{
  "norm": "layernorm",
  "qk_norm": false,
  "dataset": "wikipedia_en"
}
MLP neurons of a small language model. Each row is named by its layer, matrix (up: input weights) and neuron, and shows model dimensions 0-127. Each number is 500 + 40 x the weight over its row's rms, rounded and kept within 0 to 999. Numbers have three digits each.
A block is one neuron, or neurons of one layer that tend to fire together. After each block is what it responds to, as a language model described it from the Wikipedia text at the highest values.

L8.up160:527513569539485473447558489490563510475438494537588544427526526568546489514489483447403565525458451419523508452458489470604469551488473481514472468453475428497462595474546416524498524461545500552559501527449533522525466468553408507493449509516482437459456563570517487536528485527514518395523500506487441514497526472496544501493457490459519533449461547460491497476478488530486571525542
Description: Sentence-ending periods and commas after a named source or surname, e.g. "According to X, ", "Fusiliers. ", plus stray word-piece and year fragments.

L2.up19:461489489513474419501447564446555532534492530543456423472510546478510552444483491554530560457553479490534467575448469526453512522545492498451441547582544527529483476482522496512517526493485498548472444484482471450466551497508560553518524471495530474466547466399497504557414503582512566524422522477521522474488422484510481483445545516497473575420555470489562501457458533454552496509477
L2.up166:502446446518545459487561551486532475527450499525418492471532556513523504473465494536473443554527505548488496514495497526509544527534547467517482539530566490550486525493528575504472557546464459502513464492527515509524548495418524536563445587477520544482480523470506502590467473447503521427494451478520504467475475583440444464475485481472541592448468499501515457443582485537480513523457
L2.up360:523490465479567459469565532490456515524418529489544533505551542520476499532510493527473453564464548532502542542514530511507540534588557425505456496453536495569524573469548582481427579445496414426481453509529498475475534512459494546515460572466452488512468492474505511548487542474527504476531456503497530530437547549449415445517547510472549534432524460497528432452623471563511513454437
L2.up437:498450482481448412484513564483514429503521484512488459502547450517575479397507531532505435472557492544450482538505512556538472488537487453548487550490522483536495536391536592430506517489513511540473437467476542504492501467447546500449499469476479515469475458479528495545509471548527480456410490511479521462452556509561466461505543532527548499398519498475482468428506453565499495521458
Description: Closing word pieces that complete a word split into several tokens, mostly "le" (midd-le, artic-le, cast-le), also ine, ve, ley, ire.

L9.up30:514500568560514546442533477540512431512560579509468541485474516456492575471524485540470425454433425448508496486506512487548501469431505508504457521426456549533504547452522465482499471391540486510515495541581421479490452484530472519499475469605503503510459475566492486536472427464542533452530466480530412466426520459460483518511507502486476523470511516560509458510478484521524523525485
L9.up118:493468412528570512527550523503496456522448518511462517511491508567544502427479465541478503479466511581539472495521510543500584484551464565491545561435571551424433571502511652481488486479477526592516491553504496464458492582434569464432510475496518533576484500529475460522503525502503556463544446554505436427469547495508504495478539488489493577550500545403548469475543489461475513435472
L9.up165:499558517440464449480524543566520466495470504493532468447459564405536495478538487515494451529484492468502469478514512527447486453438533461508466454490449495590506534471512466432450557481438488489522479512505504504442546444528486524493472548507502488500510478531452560532459486452518548542570440526547479508520538526493495462438560515510480516505579579602473504533490488470528511493496
L9.up263:553493420459577505458482451536511515537510571557472532495475518473497490510526438458475534516524471544462512515484543468530575564489467549482505530459464534414488549497506488517489484428481490513535486477484531472494435558535504471532447527530487516484503442488459511594471489469483554521513558547453501559444493532519540512467497504467498453469495525542458530514426526535529582544462
L9.up326:511463543466500500521541489527514541507476550468486531521467556533542451492566487508449479470481458513455505405565527466561523447446523535463509547502553490506510471512472471480498457498490509491487479556460521516520554505524522533453449490525475514513452507498470480525484512425481463500529492509482444492417585535442561444523549455494464511492504610478488473559502463532444482515500
L9.up388:528513552500494508558444538547526506434584460516449525557557474572557490443430461450515515495492428476463499542531558494520557429494505481440482466511504438535532492529501575442428554532501475500455473480457549513490533503469485492519419529597531516466478497519513519499573543558522567532579531490461467543476516508557518507449567487468556523502458570506499459562507490459534510539494
L9.up670:528491511467492504522510501571484561508504533470429506481434529525495528486492514560464521492525549506477485472472476506431520550485538513469523479535462458458462482446510473466468481529521484542509521527495463538482525531550453502552484478567491555529553503541461473513507438445498562464551538494483469491412572465528580525507524515470439596480491585536631503511499533455559482590496
L9.up687:565459481457476494513466518526496452491519570462411536500525548527518426416502517525478634499513470456502449497504463487451445448506524499515538508565484483477523561475510580488405516449494487510512419575521485515409507526474519509478465540568468549545500431488457474544529520533509540551415512437477506529441560471473504472503579462475483536428502557503575490541475424457538449510498
L9.up690:479469457506524503458442538520518454459486512484444506451549575484553473482554480473518516470528443510463487464476488509530459472501482570464451487449523457546514522487508561465498603414484501438528502535564437503468522419508466550523455489495481478503521488480521526503444526463516507484505507527477512584507535497434524477517481464474481499468487445490532471541507586490583516479495
L9.up770:513510516536585527458513390514501500523496582511468526512487563428545481496460499501533549520468406446514469481489511516528489467494562514505514475521538479479482508486492499447452517480507501497543488544494587494486493472575478519560411555531481541506470480527449494581478492469505485495482508580490521469452476500470546488516574448439442504507511578564540465507446473513523537513496
L9.up782:529461483503511518457494468477458559489509623475374511458489493464428512471564439498484531458538428506464462462470505518502502491497469588512486519519490539438485505561487553439502482443497495501500518500505432569515553458505508621495452488550475504480506520500495502556445538420518639451529527412433472511363479424504519458512584499503495518422533462503486451513491526500481505502492
L9.up830:533469524443527505475524477496471568455409510528418451495504490514476462511511454439525493482573477457587565525477436467545559494461521488462424516525538526495478519459503513468428514516500498474428478525460524485425469482566585496531497532532517472519550430495529543516465417464516578440487455478518427441457465436422517475507555448483507546455544460558511428543464477445509477511462
L9.up995:551586567422497511467433464574441516465470530494431534482489522515488405466509456502456570496492490491461567456544480456414445391519482468502508408506472510506494488454509543506479568465494517486461534535466510504495531508497514520474566487554481473567485446499506552473494444479550576525472556479547437487493518505507569495505478506493467507453500600591532459541471466504477490571513
L9.up1003:552476535442492544485467437551495437408446553504505529538488476479507491421483447559577432497500530532502479469589538481497538496521455518479452502573495455466507527514514474465487500429428525497481473518515427507437526537524549519518493442468501437472480527504444500521510520482492537526450499554498432463394564541479512539498525528478550479452526516509473470545440486544493530558528
L9.up1020:540503501436540424456449480498515519486513479564481533420482496531478472544505503463477489468552481469528439462499488552544484482445476525481560528509474474524440604528533556472511454544513528455520461483438530493468524437542525524491483482565495490505517460506506529579505557549457573486567504534508530473493481481477498505496553446413474518510527497562439508628457476481485444479548
L9.up1021:556454528478540482515535536508579532464520497438419508508516444516470452433543480455551510429523541486482474447584525466524548522495493581474471564434449547483546494477499517481506510493496486535527468471494464433419518568570567557582509502484514512504551482502537454473547505480468551455537481510474525483468519495545508461487479479616464535452553576530507492534425480438532470516489
Description: Articles, adjectives or word-final pieces just before a noun phrase's head in descriptive text, such as a, the, sm-all, e-ast.

L8.up303:495508496505540558465516413523495419462486503491478501542476493424526506424528503542630481468482461501479463516438556478454557494492449574490498486467507491494535490541505550459476445459487503542503484560539458449420556527503574524457458440467457533432471493461494462434474446533510454501480504480448521465440482558459551564480504439534508508472471465598521534573416510541467498528530
Description: Final pieces of split words, or numbers, that modify a following noun, e.g. system-wi|de effect, Fac|ility ID, 30|% decline; also table-header pipes.